Weights of a small GPT-style language model, trained from scratch on English Wikipedia: no biases in attention or MLP, a variant of Muon for these matrices.
MLP neurons of a small language model. Each row is named by its layer, matrix (gate and up: input weights; down: output weights) and neuron, and shows model dimensions 288-383. Each number is 500 + 40 x the weight over its row's rms, rounded and kept within 0 to 999. Numbers have three digits each. A neuron's up and down rows have the sign that makes its largest values positive.
After each neuron's rows, "raises" lists the tokens whose logits its output raises most directly, leaving later layers aside.

L4.gate397:487514459534533438525509479560518406518477509537536511366499516508527480454492544441561421482558546468458540470463504543502479483511560488471481482520518523374426513460424500577511555461540395509466532458446544485405517514502503493513516512571467478552440533475495487474462480511483545393
L4.up397:444462484545513461591454549541525492507429513497507489550466435487566474509533484474508491397516558472524525485503468477470534505440516489519555477522404568432485418520461530500470498551495497494493500566425469508498536502501468456605465561519592514516511531531561456493481543520504549508
L4.down397:495436531467483494532464495494481456589418533493575535499395498442456370505527550468435495502519532463510567508551532504529537500460468506469499490522317518507391458475436482598458470585464487535543478486395478606522453501624494466483433487478519434452503494595491487534544440481535451453
raises: " who", " whether", " if", " what", " where"

L4.gate1617:436468569429482504544523487484524574450593486572482473496420503528464427535499576492517523508493464467501569533450519485546457465481485537577529483510564574488501463522521498472539546490561539505487467542467501505458536537446483493541506517513456494547536558516476572560471458547481517488
L4.up1617:504492479415508464534498467515499537532572472499486448556479503603403448513522540421458543495497515567509556487520518442454554461502493473469518438497517526516454595533477463482504587479543555445478532479477503557462556450506553439521436428520497483472500522483517519466535529549525479510
L4.down1617:540527533459495535474483447517530536493557437527464454526472538526396447499521523513477551542477492479460514444426472504483529531422488452494521503496521509497265502437499493440414547519530471483477497554471539520535505470481481481523478502584453500481506521419482469572517567535533495485
raises: "au", "ux", "house", "iro", "ham"

L4.gate608:505465575565472496510552514521493527528507478565526556519466522459519527470484445494484504483554505506507512511458491535507516473465572448501563511480463508465549484471493543405537508511473549448516465522485490462514481470474489487505501504491423535532502445490530527518483481527545456452
L4.up608:440506435575532488594511565486501472543502504465507551535498497454510524479505535513487487472497485471465476574466560524509519525594458560496495466491489509505534436473547511442507537498465517502541439514554492484521510447502449502486508516484444519583450505503535460486523495555614458509
L4.down608:466454495491545547546530550493501462513476479447577488504475547469491553565423500522584484516437449444514496525465465517469546465483494556517501438448513447576538504424504502511482494424500529519493453515560565502558459473507515465526482526471492500590393457505468445551402482537613467548
raises: " as", " called", " itself", " name", " referred"

L4.gate976:551459471559494562552539448470507517518556523535472465563453509541517505365519551535510539477524474533473501470503555501479488419515417523501457445477557455491527529511466504439546501467507514486467516488501517444507489510443504554485513525529513482477507526550531459541480535525417477514
L4.up976:478518566538530504454496455499564520526493526489523455437445481500483513500474506536493543450495492465429498511582511523489434500495437496488451499491515551496524467530462526528447477524543438518442548478440530475516559603507458591535524501528501433435500456524511528482533541475536464467
L4.down976:479412597487478483512572452535464534547517480463467442491501495530518474442445470489487479511530420479467502477522486532464505508526521547486507485527491407508559422538412511525541476589477466422460476407521562449481537513523478510515525392488457517480452502573482474505547445502595523428
raises: " far", " they", " it", " well", " least"

L4.gate864:504491519423544535543454449441461527502439449473505577554512610597542444510507515463539527413541499517572503525465465437481466472576469487453495531525436448590484457475498425512498521507526493436560520449481496487496411497542488545441452514504440533442534537525513510476502428503492493418
L4.up864:512457519451515496522524485556452542544528447509475474546482564505429460528487517479504498468448513530537524517527542484468477486491530542538547515556508518441488451496446517408477542552499444493533513532454478492527526511525524522527466570519480457512506479420575538460516563503459510534
L4.down864:399531590532492492464523493573505483446485520432383497486507546612446468484561484520591486488475423516534474516474548435565459524526431550506459500531494516396551460546496538452500494544573502534525541511494463431465524471492504487460466473444525412479445471457495490503469468576509491563
raises: " of", " Of", " way", " ways", "ida"

L4.gate562:438548558519544482513495406498511479500462529531503460488489440504435412494527506436487480485494468588458504485499453520538532563496423490441483469411436477535425468507461467499557569519498507543469559464480456573498541470538461515514501474468522488525480525444500453568525513495570493535
L4.up562:418467483573531479551502493482460498533526465518485500455506478477530527457477519527475549505503591512534542574522491468528574494520479549476551522446488393548467480453415523437486589541514446501474498528499481546421496516471457553458615546542447474492476467534491531471508477494447529550
L4.down562:441589492524502532463472463555483430512467516471607582522526436531481472444471533557504482450476450526545466496452540525510478438490587499489488454496483443493437517488501491492587507407524446537436478496512521481510472472570495481411481432546558463459502474481524518497521485430495497538
raises: "or", "ite", "ique", "own", "et"

L4.gate942:541489455445588520597519511522446450520494546526483552446474481469473431522451587514511492550471495445536518476476478495440437508547487565553536467523443506585563509495472492496547482501468504455534480624539429470547486554533543558449496536507495497440499589557538483554504478534510433540
L4.up942:551470391487550523481592560481424462530500592495493522462528467530453484545426475529490466518425508545560601462470537526503481465504539474512508493460529550556495525489495445433539493528495526477532471537535508495481549516518536534457544493488481506437495527533484516486506502494463490437
L4.down942:478537499551401503450542568469533410604460476498499526574483522414503457545471536553514574498521596520512522449536490446453473527489515475504546480478506509511612485426545466491489504507499427487455501493476502472570541487552513577468556582530516534507481555431480511536478478558530501570
raises: " which", " (", "..", " Jr", " whom"

L4.gate1685:516563553465536473534507449576525427500472474548520455569511507458452388494588518529495517443493494442457534493499567489572478551483466483530459522472453542587530414520481489516471552457523482517473525598538516480521460500477525487500460514436524519526431567497518568423490510462460482521
L4.up1685:487520515445477492565540525508464441540466552496502456525549562476529561460498496544466559464532490482526512477535590485574460471448493452518450452444462508499515494431564425504502505501453488537479475505501496477499501504497497508548476538495522505497512532578472500517494469468472568554
L4.down1685:532482522484469536557463462469553553441506456512488477535568532461476474560578531544453552461435557457516499496484520517501450471485486481538470488460437552493404531511472502459530437528492513512519583498542486472521435573500462444532509523470473441486517471492493507490498469459505474523
raises: "age", "ucc", "tes", "ement", "lement"

L4.gate359:555484524502485495498458476445489488453560466458516556500490483499517432553562523509495513481502532434487447559477528459505518519491445488494479545534428526462454540460433531495504505539500577425567597551469513444500468529437496517481378501454507466581518520506495505523606451444516468532
L4.up359:452499520502463467513577492463541460435442440529496552512483499490450461503518486430464512490510543472478478371585543568571471495537489483571494524498575500516386519497437479454492494425475524505527504484559533532584599583514434518401484450523492459518554489492459486486434495499490531495
L4.down359:479530443565558472496506534520507472480491488463428599525487523478501509489460429483502523455472498424386501514489495412515459519556435521407452520498512518470497552453532432538498527542472492492558529591494510449452521540413511524448480495482439553502477510457499485497536513459461462491
raises: " way", "ness", " ways", " person", " either"

L4.gate1731:492507471422487500536493545520496529526513465509495512441530476509473495497480484499455440504494484508444495555535484470465493472441448443451503507441482455462468521561538450512549487502409502488541528474500466451445523538479476509476542447514511449475475483522423503533548506427468388410
L4.up1731:609457426455498508556496470526502530544528514523477497489398500532483500495530534462497443450533482466470520527527486458488525547510473408503517566448518534516514557456541538520475495572532440553542566537500488550461483512496517546477477504524528506497461428537542529487511522478517451381
L4.down1731:537553572474488491476487515473522536478503469446329512430527455530519522523535532502521461500479482496498460545589443524568481488513556471449486514470478543542575505538514505529476531433457510570468441605492489456452565467442456499434498528472493451457470445529562525458557551520518427516
raises: "ans", "ins", "id", "ics", "inos"

L4.gate112:474460508557518475507551500469451474542516515538512505484485500519542470656485494564493512501483464575403466541490511531435512487567626487464557510473455524455451551494480484508503552463515497516483492471490462439494469490479514449535558518493471502346437480595450477459493455484517515437
L4.up112:553477534503532467564546503456481530553566487470508541500478479611524440587486478487548443546504501467489464499565498505558492542457492483610528479571474565467508560553465451468523505407409445492533523501531451525600496525497495506527499452510471476422606432471492443524489433489580505512
L4.down112:544551465458487516481587503453479499513628549428501459511482498587539496462532554477502488531582458531456504542480456504474512546523486492503487503521501507453540492481450440496535517545497493424552489517457474465449549520519544465399466416532509546476502492527480484461488486522527502511
raises: " February", " January", " March", " August", " occasions"

L4.gate1602:512580470496490481521485491484465537541481483476524513520444482565484432496586466430480487468481492485465532506506517498520562551505461546513459526506542539430493520503439486522449582524492489480481490471529495454465596495505374451522437473593512450485467513526487490481501439497439501434
L4.up1602:558480556491422430532527458480535522550486505467455490469493516531536483491536575464480491485437473432534465502514419445533482540459459547488473515552484534446440549483458489511584513437533547505455459492488474429396562471471479449532568471469459485515483513487505529468435499485441513487
L4.down1602:514565509460479570492550491518531503482480485547458503482500485492489425538588504386568484497505479506496505504540427489475408445494548510511448572457482453499489529438519502484503513448465484494537486513550495481510466546496468518477499498545465436552480600476440480523559505530418484474
raises: "book", " behind", "ions", "ically", "gl"

L4.gate710:471502435539560528491477522505508497573497485453549511489405486570474537461547558489525536518590463569467512457508489527497480469495586494459534422503514538534420519529452516458548515499481497468447485554556516513453476457598574528498482445489559526481522555478502528497493525528466508436
L4.up710:490502519555538498458511556484538526524461495485487517435502507515474510477489525511525508471541544524479429481502415515501422462499472505477461435524495441500473426492401502522500454477490436479457590502523482486474531512531437527509508500438491536467472496481544406412482484529509513488
L4.down710:530485565504537450540458527527441527483560482517559448488474468532525568523522455466538468439518468454457488472509537518498438473486375478577522494544504506544536475512432526484508483574484584429528483513477569527506531481513462517481447408486432516492464505489429516514467513497517456531
raises: " he", " they", " she", " it", " we"

L4.gate366:490530428419491514482531504486502487477564441489485559533543490485457409556468479462540449405467535528525443449360542418542536547539429570494465505580511479515500506476477456521566497463474443521493455469536492485481448543560447482528407494557603496499466440546506471476521458429509500561
L4.up366:515521468539455522502430502525515534450564504515454380512490479505495524466506461473517502438412509485573497494489501458494471553606482541452544447539555438482448503452504540585498482433495472521470425553503537569439495551561543474503568523507380506489483523477448539466475552490513503528
L4.down366:520516535487549483487513456479503548503492449452533484495563568515458459505468547439503562510467479537442499453487529426516513511500521492537504423622545492487672519440527508542486586518541524561467534569522531442528474494521445537519497469451498488508524529533458532515491491465481479520
raises: "ited", "itory", "iting", "it", "ents"

L4.gate427:485512452533472534506449556492467512519573537468561501450469571518498440517470568500429523449520499530490465474471521466550498531485466508458484459471527507529508486499601480526446467535567513498544561484473483488477520472458479486536469472513521510487512511517519386458479517499493543526
L4.up427:469500422542473511522461514516505520498584499485420442442556523554537490542611547533513527438538530526531467515478517444462481508464512506500547472420518562471535599546572524544415511498532511454538510526553473487496510431469507486474455514480563507510508489537528447503507527479490530511
L4.down427:470504400527512536488477496483478505561488509495628497542431531489515482471536502458460513501561536575464492516519522508468487500435498452536540474537513552524551484525571469510486483540567474453489496433501466510504498593457451500509561511458492409477508474530505504473506515529459523459
raises: " was", " were", ".", " is", " are"

L4.gate1177:508518485515483509528494505479567499504455460455492529500455524521566406413460515523528450443576467523525412533501459431471440494550541501563528538509519496501492507478536555538503436488603463495491497510469454531543560510475470509444477545524568529559534508512475561441532461461458557541
L4.up1177:480437479490462478520462486485471575477482537593484535501553393532553490488557466546413531502523462598496524525509477448568562486507503496496558512557496569494462459457429493458570505498472495400513490507477459427446476479500472499550443517553448534545502506547502554520521446493472485451
L4.down1177:503505417433467509571467503465558475524550534557614453530436481488522548498490541489529501548615467570494489543524495508548515416517551523460606537527535522450551452494457472444509596568449520476570455481436490485515479463494442545485528527539402510535534558444476486506530416560505453420
raises: "g", "ric", "ging", "ges", "etic"

L4.gate1722:461556454535509469524489534536573516440515467490463514510534567403509458442472527512459447549509494513557491506485545560468503597554596462478510501462559546526474454595431531478506510452511515492428508457502529483414445548539493469405517518520526424521526449486524510539560425566480483503
L4.up1722:526516467490505445464523552508448440443514485476473506488523512538478553532456475501496530470538530479495511481493541494498439486450524524481436600526510475502521533444473493502555500499545458483447538479542538513434499498549408501445542551512598529534507542517589474517575513567591524509
L4.down1722:510527512529519491535499466494568514443541532510547508524501541501469455540570555504538513556469574423484488516489460523433523499391514387486461504462504492499573513488493561518551514521487507493483436536449506491440445476520515501514535558527475506529517469486449563510481522491419427513
raises: "'", "’", " itself", " society", " above"

L4.gate131:424502502522506492531478577500494506476482546501478428533481559481486486554504490554547456420543502449589535470574445484629445479557548399550428526522554522504490576492440538572421573534440464493568565503523464444524506494516436570513499538475549522523428459485473528533507531552588547473
L4.up131:489512503516429455504472453526458418500526534416562527472486531553471484513545477493447529511522575537543497483462431536480466466518479481493539543454529578459556479487417516491528419518460475572482501505487485479434461555507447421495499605447486544515441483521505483518471525503495496446
L4.down131:470489550518467547534493453521436386506415562506396518535459484484540470482467532551465542518520460424575505483523495480449515599448529506543513555561444497521081536513520468459427530470469545504525490521483437476512483457528422478552540487531503511531507488468434484463465585545528527513
raises: " Her", " However", " By", " Other", " One"

L4.gate907:540499410509484549461485473494531506477508535600551481545492504545480511530523446486439448595471519516549477475509526551489489519485525488500575534445491487527501524504522534505470548455524524476533545505509523546530530530505516546536550509482501538565559519498562485442573499481487528485
L4.up907:480513508491515520480440514535554549492479511611559470474489492535479426509492421484473434472481505464487447530526494436523518525457608431475509513522516570481540548480448517482397480503543462475484536466529475469499552486479494552463486492486532485554527526497554559520483497468480579527
L4.down907:513487457497519450454548496487508531498480572619533533501527517452490602510439431492478524606475502485536403395499468522502497542434522422449467508527419529552440464503471534497490577478546557486523516504484489495471517459519527424565571494486513512482528500513550522441523454569471438511
raises: "ron", "ik", "1", "red", "2"

L4.gate1509:555517493534547496512510489508489487517548526406586436532421516428472564489545542531467512538546500506473485434638536459423525517525519477505395472531510494452517537565465517491422424503490468588532470491512529489471439497456507534501502523511502463508545517435531481466498462499529444451
L4.up1509:560461585476526492489505523431495496527535421468496507530510486505462569476484497479498454553468507510478524536471543484452545434526528476520448521505469447511505484542473590438522525520461551440478488488488523564430567501487510526518486529479483567446538535451499502468466499480519495413
L4.down1509:547488527501480461548492508486528518446447540487512524441419494490480534483550496482458524579509539517476494461568467452447524480559517493468489474475533489514484501540499499526453481430539528568477520409482491500531440519558478471402520496525522518450479578473450477485442517481482548477
raises: " wide", " large", " broad", " short", " high"

L4.gate846:568512479440557545471468475471542456537513496522497554491470542506515475506531484410452558513500476408467526480535550526522483490484531553461565498526529550486479447500549458500547518475418556483523479487485507511517475512472525494516529468519569483492486565488457509475465544454523522486
L4.up846:447529527524415507396529420529520455445523499514557496479470496510501480532442500473478503433558552461424509456524477446549486465559503488459500459526516493478515511474502502457489413501475542501443469502565467478517499510463462533564514491501472470437546484453553510547441466455495454468
L4.down846:457583448511505544540469495523469403494558504467456490518495469557442564525443537492512542499496481513397468508463522494418533496497508566492519473493486423461529480497525485470537496518427557421515536467509524455463424531426474524499573557477516474466531474532445504562468552460546480465
raises: " times", " way", "ly", " ways", " nights"

L4.gate250:535434474530508484450498467438542482508497500453486563501469541488531529552455463490483526506532541517470523477576481598537526463482438425482505440513432496497587495494490523513577397519507560507535535409443464530379524516451540539492425544481511505526532539488581546528507483491570484485
L4.up250:481509489448466525483567476565431479468518491567529424518543447465582544474539467564563560560532446525483443498490476515473492413486460493479513505530520475544540531528464576584617442516471488544476493522477506465507533479445528494535507539528515538473501507477502435459517406501455511522
L4.down250:480489534585515475430486498445503470468550479500512515481498489453578480525467548532635559553520459499564443516510524484494533502492481566498528470499469440534540447458457527492466515458576554500518503418496536420506593483487484441511414512525523567495466575464517456578470454472460462555
raises: " a", " two", " three", " one", " an"

L4.gate1247:517511479453509508432517488460555494455501524471491446500502536541540475435477503410464484512539500582510508505497461476508448540504539436533547450481504554486452513508456479560597529540461501502474512498448477511518523473542468413464476504521467463464481632507495524534495459499516513508
L4.up1247:514465481525419470499479537518524455510446460538440472500566419475535503387522527538482510454520456399520448440521444531460548557494451510485566498494492416437436493486482585448598483434481505505459498480499440589487548493446514519489516443471475490463535456478466438578461457506537418492
L4.down1247:525527529457477448429478517496504526481586545532387463467510522452535491458468412521543509518518537505467527484519516520511470566499547479479554483452591466539516542562504546450516532551513485507473567389445492494498518494478495521485454533527454522504467511509583460541451486439535500548
raises: " lack", " absence", " insufficient", " failure", " poor"

L4.gate465:553525483483461519495574560524456485550557515449486511457488483520460480519487434442466470487486488506476451510428505532479430538483554437553406506501550487464513524550474546575531498467533480492545534563495500469487480507436501466535479507487488517507473509489482511497506480514471551520
L4.up465:461474470538489509435510571485428475472573533495487531455494481554522444497483495510529514540465478506468458500459513453537386476412471509536438478551552490476548511450494505542467497473533428515524524546439498456498526415502503492476516459522538479465487552487559431513495438522417435562
L4.down465:423509496474513540487503459536546564494484462479438462500543532538478503473483522515499429484483494465433465525509508525602557498557452495520409454487436490567485477556490553484525471552483531535492537483529526428500487502468511489495558547497533569544594546466528568490468457471549547575
raises: "s", "'", "’", " types", "es"

L4.gate72:524529516439463501506462575583470505470511552515549547454461467426465487523517514534564562485506503504467481508510559552513493489450539496452552490468487580533516436472535548490501477500473493509473470493531521452484521469505423522441516509638456541579553507565536529563462531541482578518
L4.up72:539510517451467504473536503499570470505532502567506455514432402455455535534511531550527524490491483527506496559521514572510495483490486446501505523501477479614551491523502537487509434491460511500521504493606516490423482509561431515558512472518472451538483479539496551474422529501526486558
L4.down72:547459537461479508605506510557501455543444487521460504459474479484590478394470500519495617510578513530501492516489560493485393443487467518538464425494520444502488490536533469533494540534501474521489523447462508493452444584478571499458486476416473545440515486516570525423534431422476556478
raises: "ary", "arian", "aries", "ran", "onn"

L4.gate531:543405428506573508516442493568460403465495643485412423499521510515478505482505518483557470516520542488522466423530550459484594412531534508496490473578440495523543468509452562439489479511448560555573415481546480537515511498459521496496548470502532513506489502508503452471569489491493510536
L4.up531:516442481565477461490462432460463396598505524499515488481530504508498535488511447530525461502518554521521452449458506388456503542479499517533503555539442467593497407425489494494562515499448466522485462498590483515599528524519514451472566436541563481509522582493452464450486573494505510504
L4.down531:520433487507498552459468550523514444592561465489409542571506477488462482442478494523540509472522468448470433471530538450533544452574518572513428538483475493564534461487484464586571494523491517522485503425548497497568485567507558526531564499548550503561450486463522466491483511508552471539
raises: " routes", "wards", " route", " else", " across"

L4.gate1737:524490511451524494499463578516494452552556432494494490393499572540584522492515530519528540517513577530516475428547534464437437521509418485500455505484503470490561461454515480491590538515499501476530498514540503542518501479517515513531553513486512478489509557461514514535463452506483517437
L4.up1737:566383518514490475468485466545547515492475534523474494530466551489554496565389547530468522533531529568517534510488505446436563482518604506505439512458499421509425533475499624478504546486497476459511506531497495496459578534518533549520543547564550491524416501545459574500517491524457496483
L4.down1737:551515549482537520482452542464456418506490526498462513495536530503499520497473479521456529525511491559534505506506514372480526533506532473477447541592542471517529466526547559483500501469494511501573540459491501503448555489529491510583531572490492537473453459517470443524442525483529479490
raises: "am", "ta", "aff", "tr", "ab"

L4.gate418:442527484413473465467472481493461564440510542477475554544443458471509481520518550548509545492439539490474541486449518507535492502507560579520527512408510538583523502529524483434470539501583508519428461494566528520447482454533486471551557412493402460513522528461471517490495535524471470478
L4.up418:500466498489471500459511521540567507489513486421487507510563507465549522517529495516466526512409470427494579528452480518557499460490538432553513499480422485523506497518508543469427593465563503512514510524507488546544519538410535501432556421495493523528501472435476473472545494440484525514
L4.down418:505508576423494524532420511444499503486418522433446521575519510486452442531523548487543503489481472479417509436420519503515564478487496520426589465453500482477362486502459487546521549475615536485506400452534479548538480543468454558503534476515569500523508532532475578496463547498554459498
raises: "ford", "ham", "burg", "house", "field"

L4.gate138:464459508497454577552508498546521497500416565558522510543428547537533489451433489468523508522475480524500481512524512487492517481483524566443500440517499467517523507401474503487510484470519505513541526548444491527497503470410500513453520524481433529515493470414510519501430497497473487472
L4.up138:465495472476478556543519543437558526489474541465471561500514495529557567516505554485494467506488441488526474461497535449491491533478492479461480396528475523435506505476473490484498495510435652562542491495551532506580521453432497481522530516531500601484489448456479513518545575453451454567
L4.down138:509460429523517499479493504480494500510485512548509501407557454527474573422507506482435513501470490486474535452532490542482513436464486478524511501509442487563541445496503491510478555520523540490474544449504480554468523407484569560435505558543537460549492472532493536492514471543518505565
raises: " time", "dy", "gan", "sten", " day"

L4.gate1645:498483516483479463523488424495463490545482441589560544534460537466513455440462482530478495499537496544447504478537425501435502526536475578510516386430544550519493428526480510524520518487555436576574508447414420521497450575483557467489491566545467555502491477485521427428564502513513494486
L4.up1645:544539511466487527471500511557467464475431460510453488415470482538521564532557425519525477509472542554516447524561512521487512489523557456505540492460555443523475476406449464468505468538499518502551512592512535496501481504499507393505543477446523542554485510501479484457533524551457538564
L4.down1645:469546556523517440488415575511490509529523474545525490514510574391473487479515559496514420539508397543451548487475462509390541483454446606521528548482572518529553463546478502474554558469554468481526459455456477476505481511503582465536543503522471520472501583481539445476505537471465479489
raises: " such", " like", " are", " were", " who"

L4.gate1522:424489417583537514514470495488528454440499462466586464508507512522522476492467465544510485451428494489516471530501553523461564471534556484510427513484484537552541544544509464473523517478491534502524468526541493509484448569472495507494520412498503470500516515503528457459466483532512470497
L4.up1522:425508517528478484522512450528525434436421480541507507466528504506490482516569385468512526520449498527531475573447543525508523459458481527444474553471512526533523568477485471494444502502512409508520608468536507557564489579481445502483493434514404473464501532506490490523420545479498492481
L4.down1522:464544552502426475533482438556514490479519469530472555561486538513447537486571533528461492457552485445518442573506496501574530497516507507435538579523468438516352556513417509510486529514555506410515493531453527573534410549540519463568467559561488504513512577473509476560518455467472488472
raises: "2", "1", " ", ".", "3"

L4.gate1853:592401499509528502501487440524515476495489476490471576532487487514533580486541617556465480450493597539521509428466494498460586491549500411518477478443481451487538493488494464455486465518517483507584526464493459435520531470523501471476499486464513466552459471512484471451536473552549464539
L4.up1853:507467572560538473484455472508530478506559547608476499490499525573479477533574531473486476513506484479570504499485490568475512469496535431474521472474491499509474459545499512493441438439527467474529502501518477584499528471495510534480529539467492541532558549536546533487509520501550444543
L4.down1853:553488343570516417482458460528537539549455492534650479494479455551564517536588509503533547488545561493457504534511432413500524545557525570454525447513436526473494487490515481457439512479466454464507422531474505432496488476504492479496498578549490534501477472472450541485494483526466514513
raises: " the", " them", " its", " any", " a"

L4.gate1543:419428562494515533462530524526485480534545512444508489516463488507462457493510450478475484431516505481555457417453474514488455450560479458504453575527509515514457573568433393503450515448513481512525496454528542486449571513501457418481461481442513563520439479512491553495479472440491548460
L4.up1543:510435570537507473552444453578466460486518422541501493458481506539508521479443543445533581515537551489513505421430496512549485548572521541476470465468459447461547546447430497500541498560531511501548518541522485515453565432506472493483503460498472438514490493458541505535424516491447445494
L4.down1543:470537519541512492559491500470497467513478450548515535496473444549462541496404435541481475569534445510535537503493413562517530523503506639500504530484460524517599459554523437534540488442534471481504527531506489488479516508537469496538536473534485499530523537474592553558550530471458425543
raises: " known", " called", " usually", " referred", " currently"

L4.gate1173:487502507508516523472507395535493563532501499540536460522431457553433518479369465488504472478498536524488441500425512510557466465481496571499541505514428484549545473445477504440493564507481499542502506525486500521528494504507449535447493542490510533442469564417490446574426437526544544536
L4.up1173:518560441534472481477556513468462535509485511543486442537494500576490490529437529561518511482535474535510449555468513589523407529499504557533555433473451537550484542518527576518478531529422525528486558477479498565538513475539437507485521461494606532529420520485508528488544533550516489473
L4.down1173:459584497593499489508599530491457550477431480500467537514510543524475470556457481538482499480501566484512494530426542526533525537455542496543472523511421538532539515449538523516474467556513490497437529474490410536526514489469444505432516491516510463501488488516486502460466472500522488503
raises: " which", " whom", " whose", " course", " them"